Part of a small language model's weights: 6 heads of 32.
MLP neurons of a small language model. Each row is named by its layer, matrix (up: input weights; down: output weights) and neuron, and shows model dimensions 48-175. Each number is 128 + 32 x the weight over its row's rms, rounded and kept within 0 to 255.
Before each neuron's rows, "fires on" lists the tokens most often at its 100 highest values on Wikipedia text that the model never trained on.

fires on: "s", " the", " to", "ach", "t", " 19"
L7.up258 [104 129 163 129 105  46 147 144  80  77 106 106  96 145  91  85 142 163 190 182  97 122 168 119  74 152 115 159 145  60 187  82 123  86 150 100 117 183 162 135 129 100  91  66 106 161 156 181 121 135 151 133 123 177 127 141 203  99 201 102 140 136  70  80 123 172 157  97 143 131  77 102 134  95 160  93  68 120  98 129 122 135  90  85 100  92 106 112  89 112 188 182 142 169 145  91 175 135 144 125  77 109  80 149 177 143 125 122 114 115 148 167 157 100 155 165 171 153 147  86 147 149  73  97 133 148  71  81]
L7.down258 [127 172 112  85 112 172 105 116  98 117 166 101  95  81 142 157 178 144  99 118 170 121  92 132 198  92 125 108 115 155  88 170 120  89 101 147  89 126 110 114 117 134 117 111 148 111  86 144 148  89 102 107 118  91 169 135 113 143 151 180 149 166 166 134 148 185 112 110 139  79 152 127 111 166 117 119 157 108 126  86 120 146 188 117 183 135 128 130 139 116 116 109 110 154 106 174 144  98 103 123 142 173  85 116 158  97 136 146  86 109 108 110  80 164  96 110 184 112 138 112  90 139 173 135 189 145 156 125]

fires on: "hi", "ver", "on", "u", "ay"
L4.up179 [139 101 130  81 105 131  80 146  95 162 137 101 126 150 122 126 173  75 121  68 217 162  69 146 127 106 139 167  98 127 143 129 131 130 116 135  89 143 138 207 197 151 149 159 161 108  98 148 113 105 123 100  91  76 130 120 129 201 152 109 107 111  80 147 188 107 128  67 149 117 128 170 167 104 103 117 136 148 110 131  66 112 156 130 101 108  79 176 103  74 113  79 181 119 127 142 117 120 152 157  69  86 146 136 125  88 146 173 145 126 114 120 185 204 122 111 120 122 103 118 154  97  24 168 166  76 160 124]
L4.down179 [147  97 175  29 174 197 116 128 188 137 146 127 138 142 112  97 110 105  41 149 142  93 110  95  83 172 106 142 118 112 113 135 149 104 157 167 169 152  41 183 134 141  83 188 143 127  70 145  79 116  86 161 139 139  97  68 139 106 148 120  84 158 108 130 158 120 131 115 139 148 132  79 104  87 146 167 191 176 118 122 100 215 146 124 166 141 110 159 154 161 139 170 117 160 106 116 136 128 134 111 127  79 159 107 116 108 105 117 149 158  94 133 182 109 152  37 162 139 107  76 106 158 125 114  99 140 157 146]

fires on: "ed", " a", "d", "n"
L7.up295 [147 125 103  99 112 128 151 137 153  79 211 137 143  95  73 115 169 144  94 168 147 122 109 150  82 135 142 115  99  62 121 171 103 197 149 116 160 174 104 152  93 125 123 130 189 114 117 110  92 121 216 102 135 117 116 168  88  94 126 162 139 158 177 157  91 103 117  97 101 118  89  65 153  73 108 156 117 135 112 128  97 158 128 162 149 122 135 188 107 114 150  83 103 106  86 134  79 117 139 141 123 112 118 135 108 155 120 127  97 137 108 176  72 110 138 156 157 121  57 142 222 122  78 102  91 174 103 170]
L7.down295 [ 97  99 173 131 219  81 147 112 163  77 119 123 132 159 140 202 113 127  60 206 138 140 217 123 125 119 109 128 122 167 123 163  85  80 131  87 135 155  97 114 137 149 125 142 148 166 110  96 142 142 133 153 102 129  96 158 128 108 148 145 144  97 143 216 148 129  99 170 104 162 117 141  87 107 171 133 130 139 123  91 145 180 106 209 131 170 117 161 132 121 110 134 110 150 117 120 129 150 120 154 126  99 148 157 133 102 148 123  66  99 173 130 164 108  89  90 100 133  94 119  78 119 163  96  61 196 115 168]

fires on: "ic", "id", "n", "s", "ra"
L7.up529 [ 94 115  83 116 147 129 138 174 172 155 100 104  47 103 117 139 101 168 152 134 166 112 129 139 201 116 195 174 117  76 116 143 112  82 165 132 154 158 147  99 160 150 156 199 128 131 157 144 108 187  98 121  97  94 161 141 124 184 139 114 101  98 114 132 149 107 163 169 181 131 110 134 128 100 135 130 150  84 147 114  88 136  68 127 102  88 173 151 157  90 125 100 124  89  80 156  90 139 142  79 171 174  81  80 177 108 126 105 149 115  66 152 122 142 111 132 162 124 110 148 180  92 135 155 116 162 149  86]
L7.down529 [109 151  83 108  94 114 113 177 139 125  94 148 169 128 114 106  98 190 113 144  95 121 180  92 121 113 177  72 179  61 194 109  92 131 114 108 175 148 130 145 149 131 161 118 146 143 209 158  82 148 100 144 120 189 114 156 145 117 136  92 122 120  52 118 171 127 176  92 188 124 104  99  78 109  95  96 152 125 135  75 142 125 165 147 122 166 139 101  89  97 107 140 152 101 184 159 127 125 123 171 116 145 129 136 114 107 157 128 115 144 193 155 102 185 159 111 128 104 146 184 136 126 179 162 119 224 123 133]

fires on: "ation", "it", "ing", "ed", "y", "le"
L7.up289 [155  86  97 147 159 116 189 132 107 102 148 111 111 130 179 130 139 159 158 195 114  84 115 120 178 102 104 125 148 141 120 169 146 121 102 165 119 148  93 127 206 119 135 181 110 148 145 117 110 108 130 107 151 137  86 138 131 122 153 140 174 168 139 135 160  84  91 117 109 126  78 109  79 124 155 133  82 113 172 126 179 154 150  99 130 110  88 135  55 120 125 146 104  95 101 147 121 129 154 144 137 115  95 152 170 154 114 103 102  93  95 126 102  85 111 194 137  69 192 114 127 179 108 111 182 166 110 129]
L7.down289 [151 106 120  72 123 106 112 104 130 141  96 200  70 161 121 119  87 157 128 108 150  50 106 144  31 136 127 122 150 111 176 144 139 132  90  98  92 108 105  67 130 151 108 122 152 127  80 107 125 124 142 140 146 158 123 134 175 151 105 147  68 215  61 134 130  51 137 109 100 148 120 112 134 118 114 183 111 179 114  96 140 110  88 112 195 138 111 168 156  96  83 118 108 173 127 166 130 146 122 114 171 151 103 167 155 105 152 105 153  98 145 149 114 137 126 173  91 154 140 167 115 150 162 130 104 129 135 144]

fires on: "ul", "ci", "li", "ur", "va"
L7.up697 [113 112 182 142 122 144 160  69 144 109 147  86 142 160 109 135 157 161 113 149 184 117 147 171  99 126  90 185 144 148 118 165 147 192 145  78 185 105 107 149 129 126 132 156 169  78 156 183 160 180  98 142 101 123  71 148 132 123 126 141 127 134 160  89 135  65 137  94 129 118 112  58 114 154  76 114 109 189 166 209 170 125 156  74 139 183  98  81 149 100  88 115  50 115 184  98 127 120 138  93 146  70 113 105 103 143  71  87 146 141  84  58 140 131 117 110 152  58 172 118 194 141 100 132 164 135 133 144]
L7.down697 [ 90 127  80 170 114 117 133 146 164 193 131 123 176 123  80 181 178 141 126 156 134 169  86 121 161 120 117 133  81 132  93  76  39  66  87 115  70 117  54 107 150 126 124  94 146 170 137 124 141 143 117  92 124 170 162 140 153 169 180 136 167  96 108 137 120  97 186 163 150 146 165 146 148 117 119 121 138 164  81 118 106 145 160  94 146 129  59 140 128 183 143 131 166 137  84 174 126 119 101 107 116 170 135 126  72  93 108  95  81  90 159 104 108 163 116 130  69 128 145 138 126 111 104 127 159 117 120 170]

fires on: "s", "ach", "an", "us", "vent"
L4.up503 [123 103 173 129  88  69 112 117  77  84  98 164  48 145 181 105 132 166 171 147 115 149 185 114 111 134 103 107 152 138 137 121  82 128 119 103  57  99 112 158  71 131 153  89  82 152 144 130 144 153 159 135 151  82 104 142 115 206 168 134 149 149 102 113 108  93 114 205 167 137 132 137 114 115 108 144 132 158 171 148 169 130 138 106 127  94 124 149  99 123 184 107 237 144  82 118 148  99  65 156 150 153 135 188 202 132 121 144  95 156 141 188  91 113  89 127 150 163 210 150 112 114 141 135 118 168 144  98]
L4.down503 [105  63 150 108 143 127 153 112 134  64 118 113 116  90 175 149 124 154 121 114 193 113 148 102 143  90  79 175 174 105 121 101  70 131 150 180 130 175 128 149  53 126 186  74 143 142  85 150 183 130 155  92 131 192  94 126 122 199  61 131 193 111 156  81 138 188 109 176 126 129  96 163 174  96 125 116 106 144 138 177 101 127 108 134 169 114 117 147 122 138  93 130 145 140 164 119 154 146 126 154 107 121 117 100 127 183  61 173 140  93 165 119  96 138 114  57 132  58 139 135 122  82 188 132 159 118 132 120]

fires on: "ri", "u", "equ", "ur", "po", " Team"
L7.up594 [192 155 172 127 118 153 109  85 106 152 171 139  71 123 139 128 136 138 110 115 125  77 139  62 144 154  71 120  37  90  77  94 134 146 100 182 124 129 154 147 162 162 183 120 149  58 120 115 182  97 122 120 101 106 129 135 111 109 177 113  97 143 108  55 108  96 126  76 125 132  97 125 163 133 125 131 124 125 122 119  82 152 168 110 111 165  98  86 136 139 124 103 157 122 144 176 136 151 132 140 113 132 147 156 140 129 151  44 136 152  91  43 158 156 138 143 153 143 109 108 138 134  82 129 136 122 152  65]
L7.down594 [201 148 128 127 132 160 140  76 146 113 184 152 140  49 201  75 102 103  85 163 167 135 145 158 163  83 109 118 107  86 116 174 117  52  85 149 121 134 138 114  90  96 108 134  92  97 142 134 160  81  99 130 147 160  68 105 132 178 125 157 109 149  93 142 136 125 103 120  97 170 134 156 136 110 176 106 217 131 133  96 105 114 134 163 162 170 114 115 155 158 155 117 133 112 154 173 150 102 177 115 165 152 129  18  88 127 130 112 140 127 137  84  86  93 135  45  90 114 163 104  99 133 116 184 143 144 172 146]

fires on: "or", "ver", "er", "ur", " ", "li"
L7.up194 [ 83 107  99 184 143 177 150 114  96 135 186 104 138  99 110 116 136 124 120 159 154 136  55 158 124 139 104  62 152 109 121 111 142 144 149 125 159  71 175 175 135 145 112 161 191 106 183 128 202 112 186 160 118 124 209  85 128 148 121 120 157 146 163 107 163 116  96  89 130 137 149 104 155  86 134 100 124  95 102 111 168  96 145  81 123 138 159 108 126 175  70 185  57 108 143 125 100 156 109 138 126 109 140 114 142 122  81 130 117  97 147  67 116 127 132 134 159  48  77 101 124 124 113 115 139 127 197 187]
L7.down194 [113 113 127 203 146 179 135  83  79 163 175 162 132  78 130 136 149  90 144 143 108 157 110 102  93 155 143 118 173 160 112 107 124  70 175 137 111 152 123 127 126 167 137 113 178  91 138 117 196 144 147  94 179 135  97 131 196  55 125 121  97 102  66 123 141 100 135 130 167 135 129  70 151 126 172 166 150 152  46 142  83 110 172 143 126 148 114 186 125 133  94 174 145 129 115  97 122 171 160 133 129 127 133 168 138 156 110 151 153 129 118  89  75 131 175 133 185 136 115 142  80 122 155 102  97 147 161 172]

fires on: "ing", "ed", "d", "s", " said", "ic"
L7.up291 [112 112 137 109 179 133 179 162 103 140  95 154  81  86 108 144 167 174 132 123 165 151 120 122 123 154 103  91  60  57  68 189 100 139 120 118 137 163 126 165 147 130 119 170 148 131 115 104  99 124 152 129 139 138 147 209 180 131 109 104 147 163 156 113 175  89 126 155 155  88 127 138 137  93  60 132 104 104 136 160 110 132 185 154 130 101  58 184 116  75 139 189 116 116  83 153 106 119 113 157 173 174 170 103 190 185 103 119 131  84 124 116 110 159 141  68 127 184  91 158 152 101 113  79 137 186 144 131]
L7.down291 [147 115 134 132 171  70 159 100 117 141  93 168 106 149 169 184 136 164 196 114  73 147 179 110 125 160 154  50 100  89 100 169 150 123 120 147 139 186 125 118 190 106 119 115 132 122 150 105 117 127  94 166 180 165 131 133 214 131  97 119  59 109 114 100 134  73 110  90 165 116 101 154 116 137 144 151 138 139 125 125 115 170 110 125 121 184 106 149 105  84  86 115  93 130 101 112 142 127 144 147 132 214 111 128 143 120 130 144 128 127 181 121 112 146 138 105 115 157  95 132 115  98 152 135  95 130 143 140]

fires on: "li", "ul", "p", "y", "ti", "mo"
L4.up748 [124 139 118 127 135 197 137 111 131  80  94 111 135  78  97 139 184 176 101  91 175  81 128 140  61 105  64 128 166 122 102 107 146 149 128 132 128 132 216 145 126 124 148 148 144 159 183 136 150 142 122 159 129 110 140 133 149 143 133 109 114  95 166 110 121 115 138 154  47 133 121 139 112 133 133  54 138 193 132 111 116 175 174 135 169  82 136 114  89  85 119  97 123  98  66  77  96 125 165 133 111 106 149 195 126 154  82 123 163 146  61 111 145 186 138 125 152  55 100 143 173  96 114 220 101 165 149 171]
L4.down748 [141 147 153 135 107 188 130 146 105 157 164 138  96 119 146 128 153 110 127 174 145  96 175 119 132 110 133 150 116 134 127 124  91  77  76 118 113 100 166  74 142 153 128 112 129 122 179 137 135  43 124 146 134 161 203 146 160 178 168 117 127 123 129 114 119 123 166 124 113 160 106  77  75  67 113 152 135 140  93 133 169 117 131 117 116 152 115 157 123 100  69 176 146 170 111 136  92 128  85 101 139 143 145 119 119 108 120 189  94 135 128 146 131 124 113 218  88 113 148 105 128  72 182  97 124 140  91 210]

fires on: " that", "ce", "d", " said", " after", "ing"
L7.up714 [ 91 114 139  97 118 136 121 144 107 146 101 156 178 134  87 149 110 126  94 112 146 164 114  88 198 157  79 165  79  62  72 131 123 146 181 134 108 136 100 101 138 123  94 111 165 114 138 125 119 128 124 109 107 151 137 123 114 119 108 148  63  77 170 150 109  96 178 152 137 134 135 140  81 120 149 155 105  98  85  94  94 174 196 138 131 122 107 129 119 148 144 110 120  60 112 117  52 137 175 114  96  88 128 191 135 152  74 108 135  64 137 116 178 177 186  75 107 164 110 194  63 108 132 124 162 160 113 160]
L7.down714 [181 147 139 144 117 148 129 143 126  97  86  88  94 125 113 143 152  91 131 108 101 154 185 149 157  62 142 113 137  61  82 164 115 170 121  81  81 213  94 120 117  50  91  76 162 142 144 145 156 144 163 119 165 116 106 133 149 132  96 131 121 114 114 200 157 177  93 211 141 148 108 131  62  75 147 127 147 119 126 120 132  97  78 180 123 183 144 154 142 115  65 167 135 190  69 119 137 134  70 100  78 143 138 116 125  80 141 129 130 137 154 144 121 164 150  43 209 115  83 157 102 153 113 164 174 115 112 106]